Part of a small language model's weights.
Size: width 256, 4 heads of 64, MLP 1536 GeGLU.
Architecture: RMSNorm before and after each block, no biases in attention or MLP, tied embeddings, capped logits.
Training: 303M tokens, 9256 steps.
MLP neurons of a small language model. Each row is named by its layer, matrix (gate and up: input weights; down: output weights) and neuron, and shows model dimensions 0-95. Each number is 500 + 50 x the weight over its row's rms, rounded and kept within 0 to 999. Numbers have three digits each. A neuron's up and down rows have the sign that makes its largest values positive.
After each neuron's rows, "fires before" lists the tokens most often just after its 100 highest values on Wikipedia text that the model never trained on.

L9.gate719:496450493519597597508518538463494425582539421548448466476527421572594505458395444451505493565485515592468477477486536477534465497478578586509448498528532503611442393584547490548565506568484494542488475552555477477431484566527438437430491468451554493399443480401518450536508524603460517580
L9.up719:387450538477499461455483499471511465386458431552594503456475508468527451438437569495518502510532560527521549422385462502565481510441414548383420562460451468542531457592525496472456379492573473544479565509450546511438486499481548485461505414566485503457507470537506564490594557457536624561
L9.down719:497460515513557473497575566463481421400516523560414440516522484464464455445564562550514503596560556544532510406509532541517467461547485510420551527550462563542580421581503509551576529484425485569550501421495494552496524542426521517426479490573481458417467479556492457520575589486541588534
fires before: "1", "0", "2"

L5.gate845:434531423472455457539528548444566514465416460535540573531464375445454436540437521495465545617555417485540436523536478476512503520552533508504536500565486549498478438516528487473369511415500427569527531510607529433540555520460515557546531583459520522426561562514436569579546574491503544503
L5.up845:451436589419486490514451502488535449475481615546496442411501490444459520468483519512460422507587497437469465401405467514513531532524479507461451640452442498456539523427490546469579528456444454522426520487382596515490541531502576522480479478472482485502543518640512483450504449471498435509
L5.down845:519488497448566535566521475537454467464548517465507459504435515550470396576536485541598447456510436545570522432571451396533492513531527540528507466453437429520524520472465374383546508512467492511491512425474487532541445498420398440498479421419508472415474542481561477483508499462493487480
fires before: "1", "2", "0"

L3.gate25:594501527504476517466506521455460488465426501555414471545451438591512507509478571585490484512580458456449538508588443434423476474570526495524509498516487386542478487512533488437445574480546485441438407465496486482444431498490511495495544551516583461491469557441511464509459510536493497559
L3.up25:537451536477396480546510605541477513427513500473605451464450547554493513516579428511537440546450521452399379607462526529478495499423500509591448513512503473546429409533510531550523445520412441593520545483434436465520467601537546488462546539480517506593543549525547487493558433436503489460
L3.down25:518491406523552468512540534418479466572524473493474437538546430505485491462467511467517581550528564504508464531431396630467512466486484477582516483500490407486474488564459530566533497447549506434568540352456532462578533540538490472496464466473498491535497551446501540513498432545506504338
fires before: "\n", "|", " |", ":", "s"

L5.gate284:467531451524474455535474463473550513464415490536445422505450423519476527565528505428449542515490560567477509468615446454541534463543574464503550483521451544469407565526524561592479448529606615517555444483502451596448461531485425509504512449533541459435471614558587478590543488466497528476
L5.up284:546504504534551482476519534462407443489460421519590512501521464478560464524483464431523594518495430501451480509467501561501458546563432560441586603604524470473434473462561481445414463460504516547620556534531550601474509519563491496402459537538501531433464466416425576529392461531467519449
L5.down284:479483466542489519523494489534519569481654481519439475500491445491492479506572529488483486510428503521429519497496493500476474485495513444521510500472455449485584571436534476503566602468447558532416472437506496420513457514475543507486551418484581449495524562563559448449545474499499431514
fires before: "2", "3", "4", "5", "8", "1"

L9.gate873:518511476447443537574505499461536406518562512469513566510475531451510422559474542477515470462539560607559515532537471445426456540498532574461561494575527499440402612462539528493455380534528440433550591402424586487515487500512460441589503486526437559459540471485475474506462541582518518504
L9.up873:544538511457595460463447526449514561488421567466603504543417515538508468604460480475553535495522528527424472602496528527512494460451514586430428612487569508530477510499458439458494536399557531502477457363410414489441448512457505518525527486468540585463495510461506595498552544563413556472
L9.down873:548544574536573513568555535522542444526486610425545513492486500512464545464529528507590402464553451521511559602528453498464515556502527518526468517485481474524484600494480500465499422589524505438499498437452542508588505449542516558614446476465438459450507525450475475521424562520563443497
fires before: "7", "8"

L9.gate631:469542453482504553416522547503398470598515513457500545501549464458435456477438443383546524438448528443500505504591468504473460391562486480435541487458530469476497444522484516524540499508524442523502399423511413488545444503410578458507383605460571515352512465508475500532545568479431505492
L9.up631:483464512414433514441502507547388427551492511470462481570544438432491542560509494467451522427548462472333596454536538488505555441538453568375489555546561545575453492539557535568525534574515438458551524509551435462605513629495494537495563509509500546504500461445449558387482493405574460495
L9.down631:500528528402509558574492401594477529493533399475456532528503495513426573393405420446501407548463546460524504430550507456472535471502478481522459479470470447469425473452427506488543479433485513432533511505564505472452545512535400423534543453468442464503516587518509442450472561429569539559
fires before: "–", " |", " Championship", ";", "\n"

L9.gate1124:502493446499413512543435552488540543495449508496471510588574370482470525519472496511491505530570527490421509476552541482530536486532477513590505475642583457540449445546472581560465515549542512496471453431484501443475547443509502591528418487533522494570457455404468484574455561426519456431
L9.up1124:460523540519445450515570393475490510511440494519444522390444376573504508498455565489551519506562492416523465577556584560561484526555494469515587541568496513510499540447594441524442462507549499572436516486410484554469556528448491559416464463466494490595514474576499459511597522437585481487
L9.down1124:506519571533501534456561591459430472521520462434438520457477571476558476466612482406453568427431475562544554517392496443455581499414498497483472479389443528588487516488490457531558486449526462573567594472492496521476497499493517499472527557527486458547525583521522469484558511518557511581
fires before: ":", "ed", "s", "2", " |", "6"

L9.gate790:463473500561458523498533528491447451485462483524421507567512525502463510492440468607454476545490545481538502503422568482563530501541478524460566506514502553597453490368490565482554508588463492500454514432475360464478563492449570516486520506489490453540435565462495424488479490464422499460
L9.up790:476480409529475512522446466578405472503467463516565571550528516588548551458600466627503526525451454543465510513516432578509523458485503465458569515426601430466517537519479523560455549579472583515453497517507479518573561478524456442507584556468445441540605581486467485568463472449528351520
L9.down790:504534530525463442457444540499507511407398441505534547465483456508513472497508487503615584418446517450510498485460454503477527564561557389455505493436540448502467572467456549524536498514531524513486547532621435463578599505493418532462489643423526438443566550512490502534527483448520582474
fires before: " |", " at", " ", "."

L9.gate307:479566567454472595514491496469573470529435446509523573522512510489508435623487502583540430619458411491554514453474461486457482508466430480510522428458657498454443558413447472478448451471587510515470460441473407461512427507592506438553506598527527542466395502459501513544461483602491500452
L9.up307:553517539512409642451467538469467537536431486413370511492461497474512532509454435513412568569433506489529510468504496447547501606482462543502527567571481544492443527541411497462538457395515413489442558455533568445474406549530428592545515409472561535519437443444498434532518480465444464394
L9.down307:486479501451515609538519530536516507523500448561535598515509518599528415558514555575466499616464352469517535452544492395501544531440427531441533401424645471485463585452544464519421400480534508479476499538404478472535471462599441431469499488531472524537483593481507449532451446535487497460
fires before: "6", "7"

L2.gate1098:557522534497491499451456540531493474603422389495483490500528458453460452573425479438468507513582479446522558464517505439531503397475545556489485542508472534537563429476553482453451455470460477559524540461489489474547608549530550459528496422521507570564490602509452449589622590512450492516
L2.up1098:623428416510481525519543497498557492527527466504458534562507422513504428514522478485349457447552509462444559503487530497452505462459516389414464546492527635450589480449566504409428592519466412571553464542510456500572488588515548586494512596418531560517502599552469519454597539530611497477
L2.down1098:362470538463530504502600487533520453435551551445421563397511480504505568438518490527488621537560527577470508534511515539473486532502478479504540520453626421491401480467421529471495537489510613459482519486498595579483414449536494498534470508489453440449512453474500547398475462538490533478
fires before: " ", " —", "\n", " Label"

L2.gate1398:460455485568553488523490441497476537555437527550507508421541496553443534493488574594445548541509485497486547461523542550527504402507398575514530501511443480480551547468596469432525516516520622399585450497532498519491603518648535430498469399472466518470546489468567435515433495476462535580
L2.up1398:557437420440543628472416426588470350553555531503411396464510501442544499452533530533567584467444481380428591540510474472542429523396481407446536388514426481531430529520448492466468483511511481463556484504480539563534502583540583565509559487505498456502547522534533428565570491432528561470
L2.down1398:419519497514568401404625534482504587487520543502503479538534503532512551395399433577454439545552519438529493437480424501386510433538479519556518527513652520527506498444522572577540467490493519459540455497537481492557491491507487536486493436501450524520452540496575547416489459524487402487
fires before: "5", "0", "1", "2", "4", "6"

L3.gate553:411564593474546470525551508470457411510476353424462549511575434514484645427492485559474479478565545507501520524497482459454468439471522544514449469513576450533608494427498458409471497477486525465446482510478533542436542546552562442553441401536521470481449460495510445530487432435448516531
L3.up553:464501516476533488603547528486473439482493466475523583575485479524480545455501464566424515449578583471512413444470530465481492510446540488545442473465547449487457495540491460486529484480522469555396497438462544487416452481491456425504493517579472421487490518609534510472594381508447453444
L3.down553:522450509480506486465539516480533505433432595471438454501407517492498508498595508571428529461531445592451532494548502537509567557372508501601563468456446390519564487525479475498493401567493561511455536525447493492455417473506350486446502529507456470532542524553521567516588483464543464488
fires before: " ", "\n", "0", "5", "4", "3"

L2.gate783:502610479501583507547469463367477434564478524501490519486530448392588464485433456536495473487590428484509505532520501535442453472444491465604466418468511461525528516484499445400472559462504558501462487518494546510532522522560480485468547466540531503461526501475592437503463474576499471449
L2.up783:421499564503483531479610519486453566450563454453559515539624541463464445409523658544451521435460435561508477528432526521555472489512486441521489489497489509434494565512497488616479525499479470533584522509503595530530545532457475509547372533495482552519526465536532520517523525383471486532
L2.down783:590431484558591540480451507509594421553473470602408525571458554529532512561500500539538493494481513541462526483514565424480517500463521529436436578469472488512551435445483430415491548455452498523457545551479450474521602508416541559457497554550559483422531499415501469510441448609452468563
fires before: "3", "0", "4", "1", "5", "2"

L9.gate954:478563400497462460521458530505524491466566442444505487521554490583529492443467497521538448497476546527528534551526538484591458492612497507461570520529414512553391442461544446441524490574493538540530417577456492498462437471464573552567577510511530569488525466473376440527518467542430449467
L9.up954:505503470533514503449606576487523497492551426512490497509480594503563503443443477561464440536501623413504484453529577495550515472482424572412464482534484545526469450466495478446477556488444479491428558608514524469524403536435469444481484530442505440564475487503568473539412488511581613471
L9.down954:473559536491494463503491518490461558500514600483476573586527479623386421529489586570501488490594503512488493536463468511483521552426475504578469392501393555515500482572491531532553541361504397494465458409429530483525515503474462471527420485401511467406518519496531571513450498504494469566
fires before: "2", "|", "-", "1", "\n", "|---|---|---|"

L2.gate266:623478524454464498497498495541531620622535551476543496500448458511475574436435569609466487496478521479524509499488459438515539522524618498497502509438510515510547542515530502401414466424530574517513454492464413458532637436540501499491474389449501547474457453499568521611507555533415495447
L2.up266:429445529510424538504520478581505491493598446526510485473434493527513435472479516535418537563616453494494485591481495475443518475487454551518540487490568472541569473452437494538560467535555526596474505469533478476484528536459484531515476523504534459562457580524480505441505428444509401504
L2.down266:505522599366521468448510500491499522496501579434552494449529482526409558524486555600425500569515608507479517531624478476580508533547557463530501550533466414494443479550544484498459482584468576519539495536449519509516546447567479473532541512545532444419589480543454472592531591596453553525
fires before: " ", "\n", " −", " Bo"

L3.gate692:469493461487489485476500490438501457495494597533441447443500452411541502512430479444449524501484506464589490514551450554516439422471564575444481403591464571535452491506473562487430589449442539542510503565494503441511446585552482480593586376496553660444474417436530500481520538641531521488
L3.up692:539470469456536544450563556521510475444566545521406444403531485534564488551487493497441534459534571573467496512445522519453472502554446522483509556554474529550482467436555528456582517410422447540498483530516566528460425520520465554561597532485449486564625438478477484440529497499491528486
L3.down692:565481471498497528488490468463507540618621484569498529522473459519502447567495516502535508512533510487537451546504625559391523427476455588448534502471553619541476520478553472550505520416597471461414508513444457535447524495512499414543505585546543472548501471476550516499487476509560580502
fires before: "9", "8", "7"

L5.gate469:527542500506529536598532518558556517594442473420470539458494425506481527528558473502507436535447441501504529459394518427535540528434575549524500511466503539514463543580535438453472494479525485509477491483618425482579513509519470435535522488352553487442544434432465525530531495541525506532
L5.up469:519478528397545529536559491555570504547460590590471560509470456611517413585452385449495567542489352557470555598468583508456510467431450497497520432419524525466578511574451451479487518499510455473538373444601419518499527444507475468507431482423535433547493546476576495521510566514525427530
L5.down469:437469591430510520533471493526484514514487479497491448494546476491472491471553510494449561529485551516509468489558480469489482497409524441583574484494438445463445550513574504554414515542534567508629496468460555498401495478565495497469534531519527524530477510455539568515533495475548527451
fires before: " ", "\n", " —"

L3.gate1207:383558541468510497486477496456450527441466428556423456513498387442439458436496537442427565482510513436564473538539559549479470410530547551489483473610476514530483433587518441473400437493520461516527493527552461577496560454533328542570500499491540561392539525456610487442502482517601525545
L3.up1207:511527533525491498527476383493596494456441422585517448497542421360454447519513513498589523492485439509510448429505512462399491543457468513515426618514488402518474551512495448444488500528565476616487542518367496477482506487503536488573465464580483524466529476420550530562486494461435515484
L3.down1207:555552466516455548512519522534407556500485621536404526573550477540535428504496479483474437513555544483478548533500562419467471478602386455567543519510519529416530441451440506509495509485484503513537526423526384466453542479445349482507544444479516459531550485459490529411556507557524561539
fires before: "2", "3", "5", "7", "9", "0"

L2.gate847:502513578508441518554521585525406590504509458532522502436594459507370466532485579524511594505426374444549491504493523496474596550437474528600482451449442536533489512455556528482536525515429496513478480491521499342516571524512548531473488507427543594501546462492531484515611547530439444486
L2.up847:453515557431544437511527465538475402526488472529492496487498526467539506458424536471460489515606552433514463514432505463496562528517516526560496429564466575504511383517470424523521540516460521482402449486474561470464484505455577497569558498548427495531475584488573384518539496508425483445
L2.down847:519503475477513377494474421600516541573460473466580450592493513535490538451540489479445416491493527388413516435570500515514454487621426538432552433461435502530504544475583498440479436556535479499469503532476507482500581389547445461528449515502552480423550416449493483512456535518507471564
fires before: " ", "\n"

L2.gate400:535525406495511440568513499563583428478456509479438504454512562456517471421423623486444477564491541549519499552456562573513480469537511490443499509469565408437479510544512499452516517437497538522411399518427468412513470486429553509533466491402590458515443509519525529517532418440433558581
L2.up400:462485513492519482487444508519505561532534515488432478445396512511535526506512531393501514459465564406502647558534488527394448521531558474520465495470551421430521554460512534536543468439538455536450463495550446524544492483492478473494473459550615551490403559522435576537582500429552481452
L2.down400:465603555482513554536475509539448577583452473492525509560493436496554471558586449482516501557418471503523435487503535503465493596488519491517501550496382545490513535566559480522456511525528446511479555433623488480447542519582556407563505461465447502441520483442561439455468545674520461548
fires before: " ", "′"

L5.gate261:480478517435521497540452495574516464589419484550447431607518445479491461530466519477485396521513502460524535534432527455451620480512419547575534477526524512519504435485517561494507516520428556642494453396433456414499447588533493481513494566468570535504448475477473503572482528559487438460
L5.up261:441555537501528511530464526522532447483435499516524397471507541532492617528486508519461531556516501520519517567498591433501510509446487626599521500408493441486496494445378486522546486566453457473471457504467510451470435520513597427479556514485628446514383526590454417503512523540557478599
L5.down261:563451521394548481471423410516417421556505524430442509526417441527464584464479496510517462602528495543549484500573428487460467473563554479521601562507462406507484535467525415449457480470555564472403454535527577462466517392532434488537503544486489522367505477540492539548554439490484561474
fires before: "-", "\n", " "

L2.gate1232:503495496492504540489475553591446596548478556395454455539530467446498601492399593549441440446434533529488498465476467417488466586479534548536440449540482488583565455489444474473486474539516516509495500493488513532493562549537464441548433417535481543522562496430506501406547601493570399540
L2.up1232:521371487532533512493441444511477427465520552553490499397524435560564437546561521416542478491470501516468567527524396582515512409504519456510435551480387434537537381450453432533544521474484507466524499485494486462453547517513519540524535432572503517489537514449517461505580457475478511430
L2.down1232:566583416561499545482515574558499610502500501500435498490508558538564461428497462553423509464476573522533483493546518549401514646481434523486417502449526446451596605617508545484455481513505416557461461506484490553546444509523457382475532513426513491569499534490501501500518451576499486577
fires before: ",", "s", ".", ")", " |"

L5.gate573:549445585524519557494458506534506516498427421522426537601563445535442514394504528567452474479493533487430519476583541458488390475554593532468473514537437465601474418460558548485491515539512538427495555521495465504500589465560408489586458456515586518485514464482407423512485459527466455530
L5.up573:512492499495508442526438454498517362438554454468503509485480480515510425407575491526496486535470526485423513505459456553412490549489521474546426460500514483469515472499596544580548456485522476426486528520505467467549511497507458535550378488470454436550566519506508483435561421434533396475
L5.down573:476442486482560464571547509492542568438565552445449458438521489528517479490532449525476531543579429558538485522439440495454560583459553462459513435393585449442609578527459414535557519397473548498516497470514434474489510392531448428478499462445543420465419482441564547506496519447525468562
fires before: "\n", " |", " ", "."

L9.gate1480:411424533510477548429517527488479501473447354459441546481440470509542516566452426536478513495457535439477473494467481459500441547536579587516552471567464497479503486519536514437488445474622480547498515595480557491577537582540477614546510465452465501475499503429504444590611552479468506535
L9.up1480:470525561460528546583512524497486522497289546427478462502540430435511498498436531567494518509445472448456576473454476566442453544434487481545525512589532459513485495546472500503549538432501439507449448450535567420557531495521407561511532552476462560489583445524425402529562520406596479479
L9.down1480:518465537512532501530462546509550597492422533442506602543520539431584496516381518472482501534436491477485496544441433516494504509467545441457471472518583477470498576464489376482525444562555501485478580506487416449526552462537453436509485525509448540516471494507441560528473512468451443496
fires before: "6", "5", "7", "in"

L3.gate962:482508562455572529503501470486504517447451540507453559488494445448492563424498456563530444572500473519509484523457528507486357527536522487500544492483413457503511522567577614450498559473450507535499513476426500461471513517498551443513561458424471509374466514447474436517534513479532554586
L3.up962:453516549509539514429505470508528509511385508523437574531492397431483542429562500565422460515427524532519465551473595540472416494457588511550434508592389503522468423615494545447484477481491543520537450467460517481503466488518464487518506427506454510439461451467456468459530534493553475491
L3.down962:600477463529493495510543474505480467490601484506456460526469438537493492449482476426530474495517486451526482482520495478419550493547431388457512447513600564480540512467517439526477450510461519524495430473476449509542461460470552519502464556581528394489473502402522544495504513584572556503
fires before: "9", "2", "1", "6", "4", "8"

L9.gate1352:539466375446457493497521511486507513540504435571503492504474432563500437553494531536527473605450529502493546546463520396491463545581582386471449524436461546537536531426475558532517547576549556501545507544467459529518499478435479517463504492447565526476463502497589384487490545502514481548
L9.up1352:468501518378461508445444461445540545451517475471510438527447553513491431454514519513485593514528385487420440455515505423516602518533480476518481582440512533541497515453546524476526593517440468522479566427518611451622538482446495515497518538437463562488477521513524549387461496453486567551
L9.down1352:513474558503481581439478506471448468461524503466417482525540508480453464425549476542348564492582475530529461419507552531430495437545450433494537516490608473579509465491429507462564562571389551533498490378523441469494540408536423510418436534474445483515456451490519492454483523458498520421
fires before: "9", " to", " as", " from"

L9.gate1380:535488604485466608479417441495596408550567450458516533462470475437519436482411513544572469604430495506524526529450447462432485505473545491457618532501557499511508541475377586490472579533521427536567489556366530481492585551502415456558654465469562516491476469483449442456530512534514507489
L9.up1380:575463495444521563461529517509507556573503400468552496448494517553530505487541444479560500576519672500528462535525552455475487521489510501464547535471471594502512451544479514370488500536585475487437538561410469410531485435498490556513644529453440508455552464544590529544402505408542537478
L9.down1380:534496425492502491576574494519558450544527517602502482478507437523495453516384568450623500592466521574600429505578517479537544474498451460493586587476469547517553435543442506523418476585491482514463516485485433455471525516488520469567502455505456452555471451475535417484415582534553556500
fires before: "9", "8"

L9.gate1327:573531423526482573505544421431501514567503501470437564518505507458469532507495468477455489481510612411501495510458492499499509424562567503353506486535472513528500477457440451485515439546522450534516374472562408579532403498562488457543389560552428480490530497481521538504547429532437454441
L9.up1327:517541509459521470471531468536455531557471500512466467455576563393503558404475536409549531562510604527454509573526479432491559481468463526591516545520518464547451541509444505576346497619507496447500447501554574499496626455527533489459503543476414479525544507424572442524415470526570506480
L9.down1327:478525506449455500530497490594443495497484506518459481527529500483545479432491482547489556492463524469528526497507484495515479555581453573478455584511444398441492516506524563494527484480476452445490484548568562487494509491492480386551539436405561565404469630496504519462620526505515507480
fires before: " |", ")", ":", "–", "\n"

L9.gate419:569496536461463557438481581564540472532590369551502557639514509423477506521431377562475491503526532487532494366524528508464498567582524587555439553548477496456487510549437580520477521587547478564572537516495441502547483529506487532530417465449557527579502523444489476565432469532571437437
L9.up419:532623511498552567495506504388541456552521406482504487497458492515509451616503415473562501452476503483506473477496518477531582489522447448504485574580499577531420543486504590516517502561520575493533559476599590585498496498520451532439532480434467513556515594497471533559479423468662469422
L9.down419:448553491529493500541539435493506500587601595454511434470530461581409423396580517575541542482498547588453524558457490502436455545450465393442517486402447493476605485554505406480589475386462493486492568448463546479468549476496545453430536490455521404485525592469496483414573520466481505554
fires before: " |", ":"

L2.gate449:504514537563538493528464551432552503517472573516425473398531463517523482382518479541529529501558510417600520513456592553459532475511572480490450448461471407496473499495516392483560560503613521484433475477491509467476495467477475456450501540572522550535535523452512396505505436456514554490
L2.up449:414467543528552479514518519550483480488503516514416479522477562553507455678521477566546517492497473416524536453525600453490469439438413494438480397556453460482548491426567457545472552575457513480443433577507570514484412497550532458560474553564486353541450499495502472458449459472501604447
L2.down449:512480475474521516390556537509485409446504431474516453449493559549512641514513512507448470532426501426470461463509501496437396443489464513494594564553569488486600535467418533473501437553494566514519500555461462566413499473507546518521473487426434541495514455514476499488471524444512453511
fires before: "1", "2", " |", "3", "0", "4"

L3.gate1380:552496502454449533598517496530576415519482477491454491444472434461471511432496527506564559546547563454474577501530498562517570605522567548497525493520476478469484403493425433510527524491521422427470399509488503456508483510470465406485407466498618554459504561475605509555497537583480533498
L3.up1380:464541434546519484500511603561524526510501541366492544478596486540531519449500568345549539478477513543542453616507525526517569448509457552509563530498529427433479413494517419457527475485466526569460468513437506475536442528551462366621545535429534508539510466525501555451573501593536546467
L3.down1380:546497437538492548494497476457508609535435534538437462559426425448483534543491524544516443561518485476540541432502516450508429562507586460463434569547493492500483558544502520523422424458518447519448616550526536477405552493465537474549427477509487523489495537503570481478448510533560548485
fires before: " ", " Majority", " Turnout", " Party"

L9.gate415:414562460465507505422483484461459449551537528552516424516602495503490516481393504551543510477472521516447524573561485472581431430551577563556520550503501540561431491519445433471525471457537491431500383424487512507464545562504603619474495461411477495559507523406457490489408496453490498458
L9.up415:556559550513544523454454521531465486507488478521515488498426559620546487474551542427430406512463558470532459557486540541544502590505357543467457530504431543512506492460441434422433559535522449581568498415394515531424519547476514437487453566556468532538456578519541516534528471507574552465
L9.down415:492516492441449532467456594503542521501469534481517573483447549476589461569531519484490602516555557453470538467427434506459521477501502447532446483515430505438457512459478439524532577448515504517513544502363507493436588473555549414508575452529506460563423484565486540520564578490458418613
fires before: "\n", "The", "|", "-", "==="

L5.gate19:461539416462515537493521465492527559582431502467451582442517459482544482379366539467587468511541457450505535526450551455545502417477510503475527450532522528473501522557528472391488536460456516497432475566501496483423534465447622476396512450478516446578474566535494515474516511486532496512
L5.up19:461507482458416476533552540444392444474484528496414488439475474420508432531472447517504443515383472474487471479534474593490615478638483444486581441448422451562500536509483528459466472431564399533399568548550511486575505437585500560528580484546473415530538560554469523482551478559578505457
L5.down19:534445497485658462496527441551417507503476591577502496518486519488500493685429396560511507452427565495464494625520542506560579470645578546470456594512509487498481433457502468560543521666528492508487490574524449491549432500618466557529477491561520549556444553534507537516519520514598487424
fires before: "|", "\n"

L3.gate1403:493640496425512509556418484513457449446460416464448459479436453485551461496390462584518495449516445465474559459499500479411452497515510468455463476458479425480478532518484516462445473413516425508487443492495496530519437531476490551470477438484490535451407500417519461541540589528445571517
L3.up1403:468474464546519459521568504514538514526423463522416534527449466401558565508500532497494400543510587491530468569457567457540521594534477470524482511443583520449569572488465511454460593542445470558510522546439472501500470555416550466463488396497444543569431441631486558437485527537549448542
L3.down1403:512531520415515499571498511520524528554440426463433487556535413483552530506530498550520531558534560439538440401546555480514410522561508464556413596539528410437557613516443482491431494465429379473465518588446474470487530466453596468500558492429489513549525489489537537615486495565488494525
fires before: " ", " check", " Wheel", "\n", " Chevrolet"

L2.gate599:523473553550466455532450485458480498524535443547475476546532549466436616583541460501484545444526559334520475482531480499474530519538540431469526449480488588493427526497416478519511479459575418579501456518526539496537432466544456546436504473541499457551541548503548462499527457456518402510
L2.up599:448554529473493490436482454567557569496455501548535517523472501438518554465464496509414483433524433544432501587484533485478539457516513412504568487508466450506562517520408550448451488497504528526616471542425440493524496481374649521474513539569446433451450367473500519434577457537525546517
L2.down599:646543480529453392534482628382536513487501578480465491437535465542499577501550549532485475521421480420532484488476529482498483498483611481362460555455444479494462463396545523505541569490499470406492532538572525506520437470543487479620447542501494562492524554427465449539504499495511561413
fires before: " |", ".", ")", ";", ",", "0"

L3.gate87:412512515439456451523492534594506500506469413470444504466482468443537446567399506461528465560576478480457507528538547489566487474580529497429487497513474453502522486520509428440467455438508523629511483396521461501453533552392581491480522493491569563431456427442470526491404618487598506561
L3.up87:500542527537499591559430508384455473475473447470494491544520499432488470536648469507553356441436491418514487501493535489484488532516553458546546476498542545549571589426469595509475432472488463543538517474545511468546412414435502554539459380444598468559436485522416533454467437539509440468
L3.down87:467553435489511418498575513467489591454511463535466481479522527564578489470394448520500500519500639465448480422446517544543504466530443569567523486505506412545451472505495411506587538548462485499504580519374543514532556504481537538474472539465604501544541570484472395477442500511490463492
fires before: "\n"

L2.gate914:428466474454460441519546483451425389617508393523453357533461496446549528474436637442609434583545609520513563626527434467599564526513536513485479454462470442464497498500537528485517559514472520494508462520513499474556466505552433458552539488527397467509452571529552430545555479518447543512
L2.up914:476427451323424454526458503532462485480491509500439463544528424532483536412533558540532514535541490480515505358524529491499462469549455455508519478571459388506469491543452606579557551524551454511540489536538528531482449449495464488477574516545408453526505568559515546467520525397406530559
L2.down914:544575529500452477555501542504550579370512491516527467473480534491540487532500479555355533497514378420510554469458473538556471402540486454526532522464570582606508505477561545558442438460525545536461484525466582517409518510467526490383495503447513524555406441560504596491479570454520436377
fires before: " ", " for", " in", " as", " to"

L9.gate1364:588477526535489489423409492459517491457492439502583515471508432433396490534562405511542539553543485521524465532506503540440415520460561612550512545469471575533492448515495442445535509572526532568581520361409453538519466467447405505544580416493521570414438513468481565518437510527534487572
L9.up1364:475582508562439458471572514386571495444585543531505504503522422438456476556464473487650474549521519510536468509396558538506585570521530580479542517534474529504492509497466462477525444489511497532506512491437471478449453476571534587508620503434493525492528558436511483496501506540555453490
L9.down1364:573441520632536587439525474581566370448512565476485429494548516444485502471454466471509456542466522475496515570507475463530510504550464446471490553545462509534529402578511493491501490503529516483534522430480546590379439513439509515536554538537505502500484471465518436560471522535462514555
fires before: "8", "9", "ovich"

L2.gate239:448602475484538495603491484497518441474445559496373430415469473517453495559470508417381511476576460453503450571579592474514533479491540557472570517429552531516518581469467532431481494496517524538537456493545540514458431645459478497542508529463443529485555486412443497523502425475446490473
L2.up239:483529491551515493476534465523457571424519495536489486585508516458453491552503551503470510453378458560527448430564514465516557444465523643497496478531503549411459507425447554437555422551531486563501465559540436478573492484516402559502439509538444512504571355491487535440507403465371523445
L2.down239:497451552412483535577476431539518417514517492611504540506427594521524437537539431494531537515555505549533453500513499526473459545446541453354492548499481509525464477448399556514499554539485486460517500488445457458472486497409478471454506466496521510436572455497444543539511489593498476580
fires before: " |", "0", ".", "–", "8", "5"

L3.gate708:547475402525435531458487543495506494480372584484500468493533504528422604481533540541562537478465516437575540628538573502585438472551473485441463544440597454486546519508419415470539653558528555505461506510545471479528496588534483419545493411545475568458590507551527530428605539545496427481
L3.up708:490458461512487610511439474631495456514457503571460515390525554516595486560524462512545616549509484513510548539403539497465427424419504452405613535427485545474507551499475461529447573509453604481565615553530450445522563504435547556415457474502510483491555459542541496526389557508408529613
L3.down708:430558550455538492471449481448511596503396531479448519519552406479471471480429558462538464459506645466460441626548479513547489528538543471578502543496519439466447513473438522477592405489507594472571386511520490487552462435615507479534468503509518526546471593496480411441594509459502432477
fires before: "1", "2", "uc", "ane"